Weights of a small transformer language model.
Size: 12 layers, width 160, 2 heads of 64, vocabulary 1163.
Architecture: RMSNorm before each block, rotary positions, no biases in attention or MLP, untied embeddings, normalized queries and keys.
Training: a variant of Adam for these matrices, 186M tokens, 5686 steps.
MLP neurons of a small language model. Each row is named by its layer, matrix (up: input weights) and neuron, and shows model dimensions 0-159. Each number is 500 + 50 x the weight over its row's rms, rounded and kept within 0 to 999. Numbers have three digits each.
Before each neuron's rows, "fires after" lists the tokens most often just before its 100 highest values on Wikipedia text that the model never trained on. A number after a token or word is its count.

fires after: " s" 67, "s" 13, "a" 5, "u" 4
L8.up511:505466492521427431463468430469547358436428498461481453373478382527543499460466482502534587460415529555398609492498550379407532431448516541492487395429525476582503414528466479521461478490544511524523553506479547437511437439478544501538439493551461516523398422501534466499550524460513495512403449545532479518576447493465434541511429461482503458416519515518436534437476531547501460480538512571482494487518520542562564575533507460543398510535420430503448429448474472483486520529535424

fires after: " s" 35, " S" 15, " \"" 10, "-" 10, "h" 6, "S" 5
L7.up163:549502477436492532577498564525504515509448514549538494509470458503560548489550557452482507415480528501440508546503516533440455557447553556489532530416584388497527496498513515423463451490505394501564566523470449508386543511476514477492449463483429533475515491515560417505626482428482467544414513625504528534486522418504534446519496556539502447552580512473478651416478498511529530468563546597521375532565526463522396564535535444547495557547559478432552535436460559417417525520569493

fires after: " the" 41, " a" 7, " The" 6, "The" 5
L8.up425:541465517495504507580611470585488563569563427526480511561536491504555588507571465527512476459434487516434533549526514496403490619479419447453592526552598494431405474519495504453559516459512403544574473519498482446578429425506487472561502514506496558467534528530528582527608532495481509517483549566534350486444459439507370461531417521468519506499561541406508552472450540503487512521557546539545533542474534453452494443550522423476448503571565554539507436511521492393447453472514490

fires after: " L" 14, "ov" 12, " U" 11, " l" 10, "un" 9, " M" 6
L6.up316:403513466412489536571498462520449514548477527544516565514528602582492549486480478587501488485518541553535392484471575590489439412469448443566476541463495500550472593516464549439491513442507505565589458480519562504504484538526455483487455488480519490461380588521383456451477459464574437454512495461485523497585502467578508450498478515492567561537430541566544509407499423503552440562513507527544463464461495426465462473600461573434530580452452466459464336465508501567502578548451532

fires after: "ur" 21, "oc" 14, "il" 11, "ic" 5, "==" 4
L6.up332:485457559564465531573470524448507530537579446374577521548487512556601424406505510561426551456522474548501462561525565451539476518488548443528550509499517441541531454470523541476471535517382445508440477485482568437537590493524496513444555450480594448559546536499517575461487562535502448374452500480511446539481593433442452526651489550450499510495563413448499450542484477486566524518554514548576433547544531517480499515560411421480455548477479406525447396514530480544511576471518480

fires after: "ent" 26, "uc" 9, "ic" 8, "ur" 5, "ar" 5, "um" 5
L7.up87:501510529622497551566520351404563486533500448449434472492557556502466483463473540535422531476455522511485443453442545459436478468464516490524533431608565482440472493459503625495506518499434507470559491469572563489489578485479544456547589553479556395529478515460541583563472558504486515415465567549548455547516509474539533499586475473513413479518528488535457468562517547498550538477507428415517516572525533576509491520630507466524570478502608510584490386446613485530557540479511518

fires after: " B" 32, "b" 25, " Mar" 10, "in" 7, "ob" 6, "ru" 5
L6.up610:502445574517529482417379440498476483508463515563462503563517516599538589541524484511464502472538497528572519485527476464523513464468565440634515497524515465484455564509543519454427543550504506531508474490558535531540564561544468498529551553574506494478500552476507504556442465526454537531508536531415476506571507455472449473520541446536450447589486470583494360403380523581522521385474568505545484492486507472601509494516502446552474474486516663458499505515527434435608640547564551

fires after: "4" 15, "0" 11, "5" 10, "9" 9, "2" 9, "7" 9
L2.up483:516455616449535574424437414441484586557517451566493535460537482468520427432513488481504542391559491432452523449461443525532476572440469480489509539422505496486514555465486436440509511493538546454508390528489532569553467463430467526571486477437547489493504572488427547475562563425544587454497556492373411565513502478507517392557484463426442559557516455456507549488474510567470488488558472464600488484492562547469599520551580453580502481520606473520535477473390489537567456468526540

fires after: " s" 31, "s" 30, " S" 14, "os" 10, "ers" 7, "as" 6
L6.up272:551515500546496501485564415500517441555505548516464457489463465485474534503433401458517561531463520458509524500511576483460533421491441517488468476458536460547556535502528575573519547584607451446494534596439502590604426460526538517596480466465475567462433494468454399511419625488525459540421527523498546540535511470577494484542429584429429514465455478575478505499451457540460450552615603527492509586406513492426572582510540507483537580568590465504482464498415450449460483526476490

fires after: "-" 19, " play" 13, "S" 6, " S" 6, " It" 5, "7" 4
L6.up263:532539516478536553499532535516437434543422450559568492540553447463532483494493453514547506472448581469511507500526494563475511537484599489435565551471506531600462522511512464480427451410520506496452585466489451527497522485357558535556436404485482481584517513499466411477514492457560614463359529483474465524471446437571536504534503521525417513574507493483571545373464513501490508524574530467543450542476528584552494521527505510549517557591503447505537520557423580353448465633508535

fires after: " B" 37, "en" 5, "h" 5, "ur" 4
L8.up23:507509558512421488555489517526526570541595452544484471543589507522467521441580509474522545458484392485490481431502473471465486458521520474492490542525490431561437460537523533448453431521615480463522445523510526477617573564490470503493565416539538473418413563452452475427576412493533514499581558536385503491481572512554541513467559553505477549529510521468445542473481434464521655439502497570523463452500579516502578537458579587398432540434442598551529539426524539499476544567527515

fires after: "o" 17, " w" 16, "w" 14, " W" 12, "ro" 10, "r" 8
L6.up173:496489533494411526430443530525537543496476531623493601521554496565528531497537433494521545422505463444525501521545513503432565550467489476537446594462476574539641484539545534526534520517512487501450447392461470459519488555432578473517432464396559521476472544448426502507520470430487441410456519536406451478531609508610546494593436478439491615542438456506504550432448513517504546492511595511524522424543497510437552560534552451461493528525449634459510490559522514543503471552473423

fires after: "os" 23, "or" 12, "ar" 11, "um" 7, " ar" 6, "al" 6
L7.up3:503504484519549471493534471460515496506416448496543373556658491528520527419445465537503550513523465453494416506501442476466512484486472578469491422541495492448370434451394629502506466513478494418485425520507474438555498563543566464495456443519514529509462536581488443457493503424504475542451500453495449590609568384512490506494381564547485504378421479537485412410498472530519518521484483486516503587471540553552421585533520484513536496453497531491442431467477482532432484533454425

fires after: "ol" 32, "c" 10, " tr" 6, "r" 6, "a" 6
L8.up142:465483527501587508429507505401491493564458575525541488557568436523546507447540465444467496518527544418577483439476555453474516477466488477502546450475470517452517555589460625540437472446531572573464429587559495501584605484542500453509551508533504480521476499429432632457520506521507515553457398525441468443523473437417601447549558535382501476501431538540559518537511518505552548489502555437555510641478498559483515614582494519482504559520443501484490445598460538497514527484487581

fires after: " s" 20, " al" 12, "w" 10, "r" 8, "ub" 6, "Z" 6
L8.up418:443574478507512478566455492518598468469489558513572467491549427601524533571555452552527592419467535426486560609557545587497532486484559525565465531500489467583564388521498537404514557525512455539438528467437455405523471526488595486506406474490448512511462416511437493547521476488468496514482448465459413481524442441598529587516557502493555602443437480512493501500507480486489578468564540610383436492491436526507522521516516436512562492436494541506465556444447479527435457451595450

fires after: " the" 40, " The" 10, "0" 10, " " 7, " U" 4, "9" 4
L2.up549:518514533488355488632456510501467569507584518512514540578394461481530442514515520607521489438449487531559510443474511380513537565481518530529495562529537528547495435601468524438531525459577546400531493478540526508424462408620546520515446477502567495479565495528493529547485525439531569505378646496543400455526456498498492564515434507464508477525497456488506570496493443565502576472543519511602521545475546483506558532488506515521507535603498444504578493541545535493426483573425442

fires after: "0" 15, "2" 14, " |" 12, "3" 11, "1" 9, "6" 7
L9.up485:514500540452481514382451517346482524511588446449509579532457491548477483600508460542481505418579505417454454526513496601535479514464516509538508514461483485421438446464487448461529442486505555529607543467482544458513495519469424537475579476492440580490427596483485518490586415481547486479475523480515532557496564512571515361453532549458382534488464422571529546522501516531462594454448562447575514426480534462575458591530572564560504489438486582483506475488499520517587473486522572

fires after: "." 20, " D" 13, " N" 11, "st" 7, " St" 6
L6.up230:494568465538468561495430479520431528451541549472529507526564522532549595569489428528475520550505444466583439477396549458449404408508521432503495466505559603608495482382483475551558529449533594564512520450386481484459473432502532453528567485516485564456533493568491518440475604559474482534538451481488545509444475487538569521600464514512420504562543504532416521470443477504555575443519510558613513510440541547569561612543541442609479506481528487568466478516448494521470498498552433

fires after: "1" 26, "3" 17, "5" 10, "7" 9, "2" 9
L9.up438:559510592504521529407561422412533604516472526490437548519426390585482508482469492552476557505525646535582411557495550530558548513433577584479449531442508445507466473465444542439531484459487562500532543449485521523527479522556537590391617474525554564488430555537454469488533418478396478465511598498585571538538526504470500462401492482452469497473462524474510481452457505516459550487495450556404474437481565472537453546567555548486552428482486566463543448464468524539445520517507508

fires after: " m" 33, "us" 20, " M" 7, " p" 6, "ag" 6, "a" 5
L8.up510:530454480478471456499496404513482423531488489531485435482523476516489514466448426556444520471486548569447507521496451437503431425454449486542578490583530476493412529674471555443522404568463573472493489513551457490417440485514601462473516537481522561567429569487443460460516480453452497521436557607490543438536392428432482459496550507510563554489421495477514531471471527465435617478576508413518550623499452505452424488449497484504426569509432550448521524464442517517466520592468560

fires after: "c" 23, " t" 12, " p" 10, " T" 9
L9.up42:469429551614568528503482410422589464585520511513502586480529410500493438556577446541502512463452571406460403499462553496419464502454502486483519425507547466458439531429532508447503481500523562451518501535494514577555549435518560511469459519476508563502456545446461502452520460502394471548463471534430501506561514396490548586576552459494477484528493575352425555410563496496519517410564410484570459561465486588473512464569546564571441433496494516460559507477525494546445453467482489

fires after: "2" 56, "c" 9, " N" 6, " C" 6, " c" 5
L6.up571:583538548549632467481427586457513476561564545500548484546391464515513514487583479563509468476447469466546539551488556590450499469463464396538627552499610570448498482448518532495486439517517517454574498458462600596509436509527463441503533474541500508504571489433469543435488511488562509578413492496493408525520541435498520532535552387510467522607517572505552432434444564522529549484439521523487507524493558576425441488486498490554492559483589516459462484551475513597541541502417555

fires after: " l" 23, " J" 17, " L" 17, " Ch" 10, "l" 8, "il" 6
L9.up573:426499505471476590513533530427512594493511503462487532512549486496558476510523463485443505413402504435552525485496534522491495489467489458471507535435479411448496453528489551472559530439581489483450523543567538501502634569445531534461460455531536471460476547543492460397517523471473481454466460482474550537528512418537569475529466550483518581474339505601651477461485499444554501520510519572454476491560533482438460460549434548521518498517457504462369424439504536506667446631554503

fires after: " " 20, " the" 19, "2" 7, "ok" 5, "0" 4
L2.up268:513555476507430483550507486506458556628590496481498507599486427478601544529441458539448538493465465471552521527549590526533524508464530562492625580469551494459487448591394603504518479562474454448516470561455420462502467465512501539491479495476539522522418485562416498473540585551506490444410559418567462535441440495479456545433427507496472539538436470533453483479512467509527541452484507545527425515413465547606424509442489426493555495539444502480524496592379525533391579537483530

fires after: " s" 37, "s" 18, " p" 12, " ex" 9, " S" 9, "S" 5
L9.up451:502498445515506406525389400609582579469489572472485552475476484503485482482468491489523481479467590465412636458488578447456487459470424497526519506500576433513475521542506502412474539524535477545489633544461454473479449429426480529473536469461564463628461492516526492518629478446477558465496543482500471481549502459491503473495445543475610488458483430484437479528506471463482430513647539457540397481469418507465521527524530557554567587536470445560592537482496461516438566522516452

fires after: " |" 78, "9" 7, ";" 4
L9.up426:673536477454493509401484445428417575537480437481543540468529546517495520555529454516417509520587466494482519466482507544496486454463534549587356433529492470491479501455487497504489540497557544491535528479470553507414515537484477505536522485438454541528420629531459545561422367465444509528539552533505523493444410514491503479469480463521441528596497424436545555423409560488605531494426531437477451467468564515484532501525532605540539593456564459536454508508523485489495434527609538

fires after: "it" 31, "un" 18, "ul" 7, "um" 6, "ic" 6
L6.up196:521575602509527516567463484501499546498435479495472418505502482547524530400588530506476552453540465564478512542445447431531447472385461425490536506507534493449494454473456552517441455581503452449604448502535469405558526587495536537465552460455549411510523551437538561562534578483535425483445567468557390543510570463483471473565436530456506453400516537530478408523491389489544495522595540552523464550428512605478518525607528535502529563491455507486565535461470565518515602529496582

fires after: " a" 28, " re" 22, "o" 11, "-" 6, " un" 5, " the" 5
L6.up616:602517556465527504544432490512535514552573473419492501549465421475493558468576554481480485487462543477441500525451609499511438494473414513434579546546553544589398412527550543435500576485545464490440522477491471425508480503527569508545576528491524484555518469593531444477642565499583524476435502565446448483523581495463470457478450555455443527516520498436511574448533572526535565382509618482572414506485547559475500487527573421493468525513389535485473434538470516502472509391479501

fires after: "ep" 25, " at" 22, " A" 17, "S" 7, " S" 6, "w" 5
L7.up557:468534491473443575501478496509435465508571440582468601540603509474547536520506412550473554451486535486453546503536487505424471475522518527457464567509511406474548433536505379444496537525579497531534625496507466468620504592399507561542531465499610519471480508479524416462543450492522475543487501492436500615524509399545504535515552552460505570555466527484568625464440560486417546531551505557484460533410479435456559486517533458581452575480536477455501566490413448468497455547575479

fires after: " S" 26, "s" 19, " s" 14, "ot" 14, "and" 6, "os" 4
L7.up274:537469501468429459475390430545457539395469491439420481477519413493543465474542452393455561519423511482419569495473538513380485503491490564515441442468481494531465464470452453445511490456576492435516511521446438460438467496535557533476526405474518479447490478503457390526564529490438475431578484514441474601511564471546431481474419497440391472411485505456457565513600443515463533449658603495534504449477484557507506489538544434555507542504467546466506535504439446451422439528530471

fires after: " J" 32, " L" 12, " H" 7, " E" 6, "J" 5, " j" 5
L9.up300:464508458459500562422457463490456551512577454485440468405532518501425506438491530515450458508469515398464579448568522463486485528477584487434507511465514481562467459450504556465561504497582557515504533412511569504558530507468512504498515514456524541543510674526568482433621468420593500486533506513419521518549481561506439534500522575544616508575437499611496461456519496506609518471587545583495518449556497420514430476563496537413551432544517526420486535439423482474561468550424466

fires after: "ar" 14, "om" 14, "am" 14, " L" 8, "um" 6, " com" 4
L7.up366:510453519541506561497488430486405585540527474532487384517597543566435440484431559483544481415552562487457520450517533447494516522440452523500464464458532527503485580473454524512497475540468585514472539478486583486529438478504535476508434542533551518461443514522516413495576595469453501582477489442495526506491496420524429480451397408473473496454538498589528508427545511541537531529559518513441386466373496521555463606520462475502635452522592503496506567360502515388566503536544473

fires after: " d" 48, " R" 26, "R" 8, " r" 7, " D" 5
L6.up205:469448569541469450448537494365555512484500488432488535505493467476512436505411503593515476472494698490495538460460515494468539548405484442502512548473542465501554565407438535425478419417486577516587546509519491433499469423446566530520506461456539462492439562417444510424484455434581505476514457437555484514419604430532497568484511487447520492499492515582530375478536566429506471470415470493512466469501523515499550570525524582544566508534397476441526513535410499510447489503541518

fires after: "." 20, "-" 14, " D" 9, " d" 6, "'" 6, "e" 5
L7.up507:518557502485482489503426574593506484517577513442546484453562436548531575468537489540486494517405443529602517578503601486463475536518586538613500556555517466510475521441465521462433426483523531496513493530491467549492467493530514483491418448428470540433463509501478419377383548527501553472548405606461551565496398513451438418495490445525448468488503489537427434507565557564496500504469535462486518540497474560567574561585595420477542513440429572635481472486472487474461484487544457

fires after: " In" 20, " in" 9, "ru" 7, "u" 6, "In" 5, " Mar" 5
L2.up87:531505546535544515440433517477491505571548519497517459482548577536530503535483466497465434480598425494474517452451550558576490469470543479526534395539544533538508503480515484463537579536523627424506421471484506521520590511487583543546552547472591490530451548503466509425564513471518457528539496527518574520632496439596502453590449555456463472532487466566561470432380487552540562444505487506545497453436464502457546559593584445588439452571550439539464470533514418527628509489548605

fires after: " " 35, "1" 11, "2" 7
L2.up70:542557518477569583582552481575577480572466575488565484575625466485513491418494458565449434441465477488462512433509525519420469484532499511536579448594525526391458447590492470464526478486511435538564520493555495568495528446607535580572544509590550510478474501580506456470587586556515579526422635554470532519467501515476477436448403468512487511525421482473513578484491445523483546435502495525527444484482436550467489603555541519496506549494472547491606560542460473512453437544489541

fires after: "er" 28, "e" 17, " T" 12, "ist" 12, " t" 9, "t" 4
L7.up608:490540599566532521484496514431514465513528371447527544495558458516492486543459431511528425514421599535441503534599557391543482446480427531484502515503483464519503550415508463472498445471495511478487560586409483496556532429458561459542426425541565536421503503488482431359389520447476540501446545516471490456420426445541488504575457442445464534578552528503480513449570508479501488466500450523595462445523522487468540477521559421534505466496462518518513513323493395503440492416513516

fires after: " /" 17, "9" 9, "2" 9, "6" 8, "1" 8, "3" 8
L2.up475:508508534487462596388401468380496590528498418553425509492487515487493443526549455521449531407604503438463502452576445555509447596488526527449453452467478556568504571527476527459439478509435499446509476523467494527498569482484415470495554491423505491502513546429470577469521492474538552420536430512491440569520547478496508437553534443515353532596448524453497608446465520514491543477450441462469525466401572499535555501582526413514536444556486465540541544417493548572540481456577544

fires after: "2" 15, "9" 13, "1" 13, "0" 13, "7" 12
L7.up192:426529615495499462551509504548539570457550474430509413511476490488525486414461494494398507493564529556536491429460530364442404524589558530458463464532537490570428501555485528451490439508564479479489517545499465547524526411557533466429438565576541432476556472527551504471470546474535582508413513521524472485501514511544528430545466568466497543461455556545464594428491384429534447522480563403540497505385525513459494607459481445430555521559525509497536585441517541490376443510489531

fires after: " |" 74, " /" 9, ";" 7
L9.up65:606463435535565535477592411443508502481444437445430486483521471519516533423467435536518609465513437442515476452516517598413510482441453576486451535468488500539467434484566483459480500459523463460501546529462585449518574570444479522480524499406456543475475590486428471531535420419483468426502575534607410459474476514545505392443520554528488514540513424436485493482419519486440513457491435446488428443451574434472423563567593522525599568407535514504488468438495489501569467505458524

fires after: " r" 16, " D" 14, " Ch" 12, " R" 10, "d" 6
L6.up166:454568522557547509431546494451581489503514512430582473387517411505505570483514535580471508516485638451521563486551531620457517579476428430534465485509555547544488520412440519471466481450452538465466553552350532490519517492507533470537477486456491552481494503597484528416566532493502605520482439468475493471524447446565514406478503585421503469504516496548466402552584489545499486478485495447436511513536538525545537548553472458527554495567428577536446519511433424537551397499377525

fires after: "r" 12, "l" 11, "ount" 11, "le" 8, "ar" 6, "ig" 5
L7.up511:523549458484528573553456438402561433498512532538564564490454372511572482492561461529484491419443550459530489484400489517534506544433516452495490518562473568468490505469596518453571379470456425484449421500403610475553622483461476426468515566514509452582492500523471592401521560531497534445562450535396521460509507470585532511486502420394522521513487471453560549426547544508528439556463559416547487566521534500466541565482531457477530527503519463523493570508444592498474494467462556

fires after: "1" 29, " " 27, "2" 12, "9" 11, " (" 5, "(" 4
L2.up331:499524480490525450409536506586488487482445528584476525571544457498657527418459502431426479478472460473453543480440543480465512598495478455477569544555534548595513543519443487506537433480551499461472600513542557456540584544486504527582522505458452422492489536587436486481424442437494474589421557512531496566450447456576563541423566559462501542409469453560456501505496589476479574557463593577511476520499522557465436610543567491469559538474640448519503482476502496507523499475474453

fires after: "1" 14, "6" 12, "0" 11, "2" 11, " " 11, "3" 10
L2.up435:520478537505544382405450519468490578502440425578512545430584468542437465523439476478418458502524523477475538475400488503508608519437495495510569503481578586513471494480473461460456447605513583494500555484528562526463471571391512441502604477448519451523506576513467531499494549454550451518475529471496537532538500464563501463422542565520459525535527522543498425452537519431479586428486489514534450532508448457523545526625604474579491568467570563396510491437443457616495555528501601

fires after: "2" 30, "1" 8, "4" 7, "9" 6, "–" 5
L2.up585:535565507367554456555476505535499479506562510603501475515445545407559543434487475569555432448499443533507597417517494557587492568496488491546480476515552558591453520579529620498455420503530466450467488478484558518439544468484537486527555438457461507500397561505438515571462509455573614524521495546553507472476491551563477462487481503450486500464428526516526538364519527509429528470463511557479568436443481636437424496510534478438580560474601508477562542564518520541520507511592530

fires after: "2" 21, "1" 19, "u" 10, " the" 5, "9" 5
L2.up198:530546518499363468542543443607529544589547456468471533629518464448555535482420477582506490393432590445463559549533458429400494475504465481484541519599587482487439435575490503486463475518528542506476468563502451490513560383537488585538593518475517402528492462517504502430601543483534438525472523485556570445502475455494486542462449544503455484442449511517490555455426513499528523500540520565539420538486576544553513558461546473427598495536545506464606481502459513557453406473485511

fires after: "2" 47, " " 20, " the" 9, "1" 6, " an" 6
L2.up470:529511527454426481504508476468534527494490576555490548527450481489555515503575500555423447428409525477519511427510560564430349486498489450464538573511526528527500426510461655450494524559444552470522475529402423457424541476549521502492497460528510458544444553484523417490517493482571465510442458475551544504494523524473495573524478454441412496535471466425492571516515494481491587483490623592523411449593484551527534583471462460547499549529597442448532405502425642556447520483463542

fires after: "r" 17, " |" 17, "it" 10, "ir" 9, "l" 4, " g" 4
L7.up536:638570467524611524532473482399479482554506434544547532512421529483496513527623538516452450440463523471552390521530453608499446557473572499512510518513571507481455439470453500438586536475442439444487440497445524516492471461427470532454579424470522533473569618414465541480532513511559533456485447521550507458471545527577543439436485599443460482549458418407578522466587553504538480491544533505494487461484566486520549432530455439538549563479445476537494379437419477537514504476515523

fires after: " a" 25, "′" 11, " the" 10, " an" 5, "1" 4, "5" 4
L2.up17:541460547535485564546464545545468605530590527433537518539501477495576440468504438553481477444517570494504499447551452458446448480489522504446515505553473551583524502494486474381484409489455532464445482541512543450443533526463402554555437391441514513497443547483431460524555501433479436438498535540486480484547451476435502471535449439428526482410492420442463559460464573484533489545453441561644504491450509527484595549610476481549517535511569411445573448539409494455503393524508389

fires after: "1" 23, " is" 11, " " 10, " b" 8, " was" 8, " are" 4
L2.up639:557485522547483435508483509543441529544501552495551543566536451560561578367538425481424504454421564549515504517560538596527559469499554395558521494622592437456436490516454538575541523576390509523508515550508484453508473464508527624541508421423452437519476577529514448468461523506467533556437578518501496519453460485503488486452455471510519542373426414477536440500430566436499529420520567536506426545518457603523391509539542503537500511540510501440481446467465476471518493494438561

fires after: "2" 27, "0" 16, " the" 15, "5" 6, " U" 5
L2.up586:485591583480485574569473523520568546557616476510559580526509468412533476505506420574469518445443473456591498459487505405405465539463530603475538532512561529595511477627495599432485431506457474443511432530472524517513550419534472460486466517524573449494428528533550477478537454519516464534399497500458457533466449397459532608564506463474467564445488466473537590501559464479484542492507470468617563438438481527469520516498452473523506529492566496544561535543438542479367509420488499

fires after: "m" 26, "em" 12, " m" 8, "le" 6, " ar" 5, "a" 4
L8.up159:454535483526440484536496392506482513468435475510424425568534484467498510496423530492525455442404569414410486475583436516529435491460464448474604421550455495524451491533472554505431582431533567495433482523492574454560523532554515491436554498525571507607443472474452539477468386423538481549511432507497504515501438454418436530364497456535476527444492564515439463444548569462510524533557526428459491568399475491476465553461564473445507567585565509443538534490427450438420464471449474

fires after: "an" 13, "en" 12, "y" 12, "er" 11, "ur" 8, "am" 5
L7.up47:460501560531542452553543473534527566544557437421526398517523561502442626540529536440497510504622510464446506457541469453492462552424516548507566443496584472549338517544398495557462479489492451485541484428503546473589513553349570406476432495532500518466477506552460635521470441458487483420517565461440522532505566473525488550477529581516481526532451498466426490396538536514530629501447512478491462519502500466511508502444496483494567527513483496514484421467428602513522481517453549

fires after: " b" 36, " B" 15, "om" 7, "b" 6, "el" 6, "p" 5
L9.up486:444497569494433497413500483476478443512470505576504566415468467506526535472550429536497564482454458403506511530552460419469532445442474505540572525515535470441475519569470477451451386615542491508627486465363443499576420520516443512515506520535631527514479528487508575594522457474462618575612490518403504481506443454576422506462491433477436455506431541501516487459405505523496516397509545511502442552492529537447529509516487487577520456519459552456486575456435567456497554543501481

fires after: " al" 29, "f" 11, " re" 9, " |" 9, "r" 5
L9.up0:544481498481472437525435423423550488524481513537491477504446499456489431496494465461493420450543510489466470442444447543500569474524510497516525542488389426503529455464470483370505506504473484577507528497473460444446456543430502630487539416455507517571502517480498472454468509459448509417439427457485481504512569443605550490442578425491556564661533452509567467463484478500531460459579489586495521520423546437615608463491545572614522473489489411521452451471498522554484424586585529

fires after: " D" 30, "d" 10, "ep" 8, " d" 7, "a" 7, " he" 6
L8.up594:546520510534486480433487496472503559556529438453540484367480440479562522582498447519447432578480584577471552406519453536513505542508492503501481494542495495475510534563520520583447532565395517370553491481491520553536523438508573477568460540582520503485532433572541488447555390418433475531575480567432488568497484501613469443442521474441620490473537487526434425491580449523554445508576468540553473495445492454489506598519535485488607523577609498498495468464400487476516476459493543

fires after: " s" 72, " S" 13, "s" 6, "er" 4
L6.up374:491502475518451528485476472515497481524397450542522465494520405487527397454457406471499471478433493628461601427578497550466481517460527520502343459519468567536541363564458543534490485462449465471491525532435510460528492537469540562461450485557518572476542517533520412535635492490506418453425515534503419588522564449505526491504462477455515562479465486475513542460441436513501519462537467512484479410464482572552486510502523427548439542564560450440541484574494410360446444549526430

fires after: "9" 17, "0" 13, "1" 9, "8" 7, " to" 7
L2.up119:503521566529419515552511546489426502475497557555512558432485486647589473475661499533498510483470554533449456473517529526532544494522563519486532520502528494571562518495492507499450490480548546516491458482489483482479583365481554541466506503492533498537529559436480453512580512460552602547525514575472480491530492489649472514588425611540486457436407535474502541472578526554553462411520498513418568598482563559475552524539573491474573577582457498449460484642548452484483501498462477

fires after: " a" 21, " A" 13, " the" 10, "–" 10, "m" 6, " an" 5
L7.up400:525542583445541448524491454495526513582525530466497520494538450574515551449572491572534494523525603509416525490473644428453439514488496509582535602496559442429489524587453545457455407493529481471540503466496552470508467471479581505546568578505476439465499524533488502457491502480588483475366483516490543559463466495570477406551538532523479428595578519463426516518529503480553572452565517554608426549556548555568451459596560557506457496555480549476531503411469601496444500491591507

fires after: " the" 38, " " 30, "2" 14, "1" 8, "The" 4
L2.up638:475513525543453527559538534530482508539539477607551533491537452502541528424493399555436477519479469544523545478431633383399512506484495496551522468489526516467523420599530436522593543472547425500553544523467584610434563370497510519531420476522534434559427530544509454523462517460529425534512547508552450474462410460515478545548482495491474556513537428500642522474424546506533604539517469579593442527479514470412477573529562474498515519503542499503530419560512449501545533559434481

fires after: " c" 19, "c" 18, " C" 12, "a" 7, "ag" 6
L9.up408:535476549585551507440515455474480547594530526584547465453489506545490568454553480547525511497548510453517458442582456470460545479411532524592463589575539463432436469589480484488419557474496507560508421426561598475473518550597471468462509519487506474527500497435564572477455531486555499532468510572426510478478595474429543495509586477403451529616521543526463442476537599416542471428413528499468403502482449519448447566490445427452452563510460462445534554501532513431599587476511518

fires after: "1" 27, "9" 19, "0" 15, " his" 6, " " 5, "8" 4
L2.up170:525541598559425548610469452482535497604581482567484587596554440565549513485518524524479443386446439502506472423473548428534524434501524499420478473513579539625462499570506502456444479450556469456525487555498522532493494374484528470543465546508526456500482510487489460515520560420528511516409609524550421456545494464514454513559450506481548485425453524462561595522531489480534590538459562524592424444453522549393473567524509498535460520544525458511516564452485476507400456518431565

fires after: "om" 20, "s" 20, "m" 17, "es" 7, " s" 6, " Com" 6
L7.up237:480458494575478495551531470414459367467484488468485479497535422486455448553456421466467441476535602466466501496478561427507564421450535586509488500512537436530531410569396451513429535547577493514439477505494526458484497508480571510491408505474508592391471531495479421538571511440502527469377518523594480574503486372492504584516515479502468486444349513498526499488507529507469523490473564474448563543464512532426539551501535451489522431536480414409562587524463536421440541545504436

fires after: " R" 30, " N" 24, " r" 14, "g" 8, " O" 7
L7.up446:590570539431537561409480457514562560504551474431583522512454454410547515490454536591506473497500571497429589445565441534509508507507458461511497497562497540420521504466480521462454548556535453512596536484437450462465508548452584555521536422453508532492509530448490500439523544483537579459516482510443418563493393456542578507496487489461481651506562547548465536520548468523504600426599446566574511472438512431537440493456545581590570481510393506471437586459456486465492441537455509

fires after: "l" 21, " L" 18, " W" 10, " M" 8
L8.up253:574543497495554599451422561517482508534545494598546562535583474582536434472577464537516455467482521528475468498462470565496471509499589468521499579497364479485453428581569568489498494502452527417403404538496510513475574542524526486385452438484539534437452506510464470528502422480504462447456487501464474454662491457527541528511538539526572608506445499511564506473452565502485447447478573525507514395491560466473478497482542561489552545530489543417416539574470552535583418530419479

fires after: " B" 23, " d" 18, " D" 11, " N" 8, "re" 4
L7.up208:485503543505461504483446461521449482493434534486495517544563428447451614470566465540504387508474432567496520555496548582465512463489497424537558507516491461589511486400455594470406510459562548496544535469525574522558544547561559544556542430443541498457549506329488480446478462458422561480541539473473573609497510455448449424533453430439382498432448500432532450508499569460529539535559497441589505528559507485575535495557506445471506471537386538487465465589504544556489492507502445

fires after: "r" 20, "c" 12, "ic" 7, "cc" 6, "y" 6, "uc" 5
L8.up47:530527456602459529494580445507543560541459594511435437529528446515566516412560537490499480484539533435485489440396486438544491463429589494480616530551462440461432477549508503475466532569545513526528515525466499472495553492555523578483571566566544464554420507494542494589533607470482522425495606568494427557505603496517446472544528544456497461537493432482443492520521525547570470409460497500440558580471512433423465562459409381520489502511550467425452441438507458598529557482555522

fires after: "b" 32, " b" 16, " B" 11, "l" 8, " C" 5
L6.up599:506539591511495598536412523469465485497423501517505555506559496514481473568581490607517553414517512341554470486560455560463565437481532519595544595558515593428542474480507561462480427550512499532580510506384527493543578545456568493552500483522524546581514534492458570544610573502491530488559496475445407505486564502528478528527523491469539458547482621557618485394482487524515526452464481547489485498435568524566541522480474523577426493396504565455506511492511547509526556529453507